python train.py --num_hidden_layers=13 --hidden_size=192 --positions="rope" --decay_fraction=0.73
MLP neurons of a small language model. Each row is named by its layer, matrix (down: output weights) and neuron, and shows model dimensions 128-191. Each number is 200 + 20 x the weight over its row's rms, rounded and kept within 0 to 999. A neuron's up and down rows have the sign that makes its largest values positive.
After each neuron's rows, "fires before" lists the tokens most often just after its 100 highest values on Wikipedia text that the model never trained on.

L2.down121,190,217,194,162,233,198,215,195,214,176,203,201,238,157,166,202,209,196,239,221,220,181,235,201,223,195,164,236,185,204,180,191,204,212,223,207,176,166,176,207,167,223,177,164,211,190,217,211,205,222,188,189,201,215,203,223,225,207,195,180,179,182,201,179
fires before: "5", "0", "7", "8", "1", "6"

L7.down396,252,193,197,175,199,209,171,193,230,215,173,266,215,205,216,163,187,205,196,208,185,199,216,201,204,167,218,187,202,219,196,194,197,170,211,161,149,190,177,212,215,181,190,194,227,172,223,198,180,187,226,210,172,237,201,259,190,184,169,228,186,218,230,194
fires before: " ", " the", " char"

L2.down329,221,186,209,169,203,246,230,187,226,230,174,201,210,199,180,205,193,197,174,196,219,214,172,222,229,188,183,209,184,211,190,187,204,232,200,169,230,198,180,180,189,235,193,185,234,202,205,202,179,195,156,174,207,236,209,215,198,212,165,223,217,188,222,212
fires before: "\n"

L8.down133,206,226,179,190,207,232,207,189,216,203,231,201,201,185,226,187,171,208,189,221,179,216,192,215,219,181,193,204,203,216,191,187,195,227,222,176,213,169,229,191,176,175,169,176,197,205,208,196,229,256,186,205,200,217,201,224,209,201,197,167,222,170,212,170
fires before: "9", "8"

L10.down381,208,222,175,193,201,205,205,217,234,208,186,220,180,216,198,193,198,212,193,172,221,176,219,207,222,201,200,238,214,206,264,198,178,205,197,224,188,197,204,214,210,200,202,200,204,173,213,194,192,195,229,214,192,211,177,202,193,175,194,215,174,174,224,191
fires before: " ", " the"

L2.down8,196,167,226,208,159,215,211,209,215,198,199,228,219,198,192,208,184,212,210,218,212,212,176,220,217,189,180,200,207,198,219,183,222,237,192,190,226,175,191,211,215,227,206,191,214,180,191,212,214,158,201,172,204,214,192,197,220,204,161,190,219,196,207,231
fires before: "\n"

L5.down319,217,188,215,216,220,199,222,220,205,208,206,212,236,170,209,193,215,202,180,215,203,184,222,195,221,194,207,198,197,178,256,184,183,198,203,215,152,161,184,218,215,200,214,190,231,200,191,223,218,192,173,216,211,247,206,199,215,201,225,179,211,186,207,185
fires before: "-", "\n", "2", "и"

L10.down391,204,171,169,200,188,199,202,191,200,175,167,187,223,204,213,208,217,207,182,211,224,219,237,198,227,240,218,222,185,194,236,181,185,144,218,215,178,218,208,190,195,219,210,200,181,169,199,223,194,207,253,196,203,229,193,170,196,201,220,205,178,210,172,181
fires before: "-", "ates", "\n", "t"

L2.down491,198,191,204,190,171,222,219,206,222,215,204,209,202,212,192,200,192,214,182,204,164,199,186,207,198,195,209,192,200,222,199,200,198,227,181,176,202,170,220,189,163,206,158,235,191,200,211,184,197,179,175,171,182,200,179,217,175,210,161,206,224,222,244,221
fires before: "\n"

L2.down394,235,204,223,177,193,212,215,204,181,226,162,245,175,200,205,189,220,197,171,213,196,203,236,143,226,156,206,201,193,186,215,229,210,198,188,179,197,201,183,200,210,212,173,189,223,206,229,195,215,198,166,165,221,217,209,157,210,233,174,227,182,185,198,195
fires before: " |", "\n", " "

L6.down40,196,192,212,165,236,196,217,206,192,231,196,195,204,189,250,183,223,194,168,199,205,200,192,219,210,237,174,210,174,194,180,210,157,178,232,176,233,211,231,183,231,230,213,197,204,213,214,213,181,195,193,148,225,244,242,206,232,214,157,225,182,195,226,201
fires before: " ", " +", "\n", " −"

L10.down90,196,184,196,196,185,212,203,175,186,201,194,199,166,223,202,203,188,202,217,185,195,183,199,191,220,215,189,205,229,225,197,211,207,168,172,185,229,200,201,201,209,232,179,198,172,187,207,195,184,210,192,178,176,272,201,208,205,212,224,179,206,215,177,218
fires before: " ", "\n", " +"

L2.down204,217,175,200,223,224,165,222,232,210,214,206,167,204,208,201,201,200,199,210,214,180,201,262,179,221,170,192,188,177,209,222,207,211,178,192,192,198,174,205,201,192,219,137,198,233,179,198,203,227,202,242,176,170,232,198,195,195,192,210,209,160,195,186,159
fires before: "-", "\n", " (", "=", " "

L2.down403,222,178,220,204,199,200,228,194,205,196,202,190,184,242,210,178,180,182,229,185,188,210,192,236,175,203,193,203,190,210,196,206,187,223,192,177,201,176,175,225,214,192,177,206,219,184,246,206,180,233,210,203,224,186,203,169,202,205,210,216,223,192,188,180
fires before: ",", " |", ".", "–", "s"

L7.down207,205,167,202,193,178,201,213,190,210,183,228,186,221,209,189,209,214,201,165,202,166,183,215,208,248,188,220,191,186,247,205,205,201,188,163,189,208,178,215,169,201,225,177,158,228,156,178,173,198,208,197,181,171,240,173,209,223,214,174,190,209,211,212,219
fires before: "\n"

L6.down245,201,195,181,191,217,229,221,178,198,185,200,191,188,166,179,222,208,162,208,226,164,200,234,189,223,197,202,162,189,225,211,220,232,212,210,225,190,193,204,164,201,185,218,161,231,161,203,213,211,199,222,200,193,242,209,177,182,176,199,197,178,219,232,205
fires before: "-", "\n"

L2.down274,236,187,229,209,212,183,217,198,206,208,206,210,183,203,212,212,176,171,198,224,209,229,209,239,206,216,192,179,199,213,185,189,197,222,175,191,159,173,194,173,188,198,224,240,187,221,210,209,199,178,183,169,181,205,219,234,219,220,211,202,212,196,178,184
fires before: " |", ".", "2", ";", "7", "4"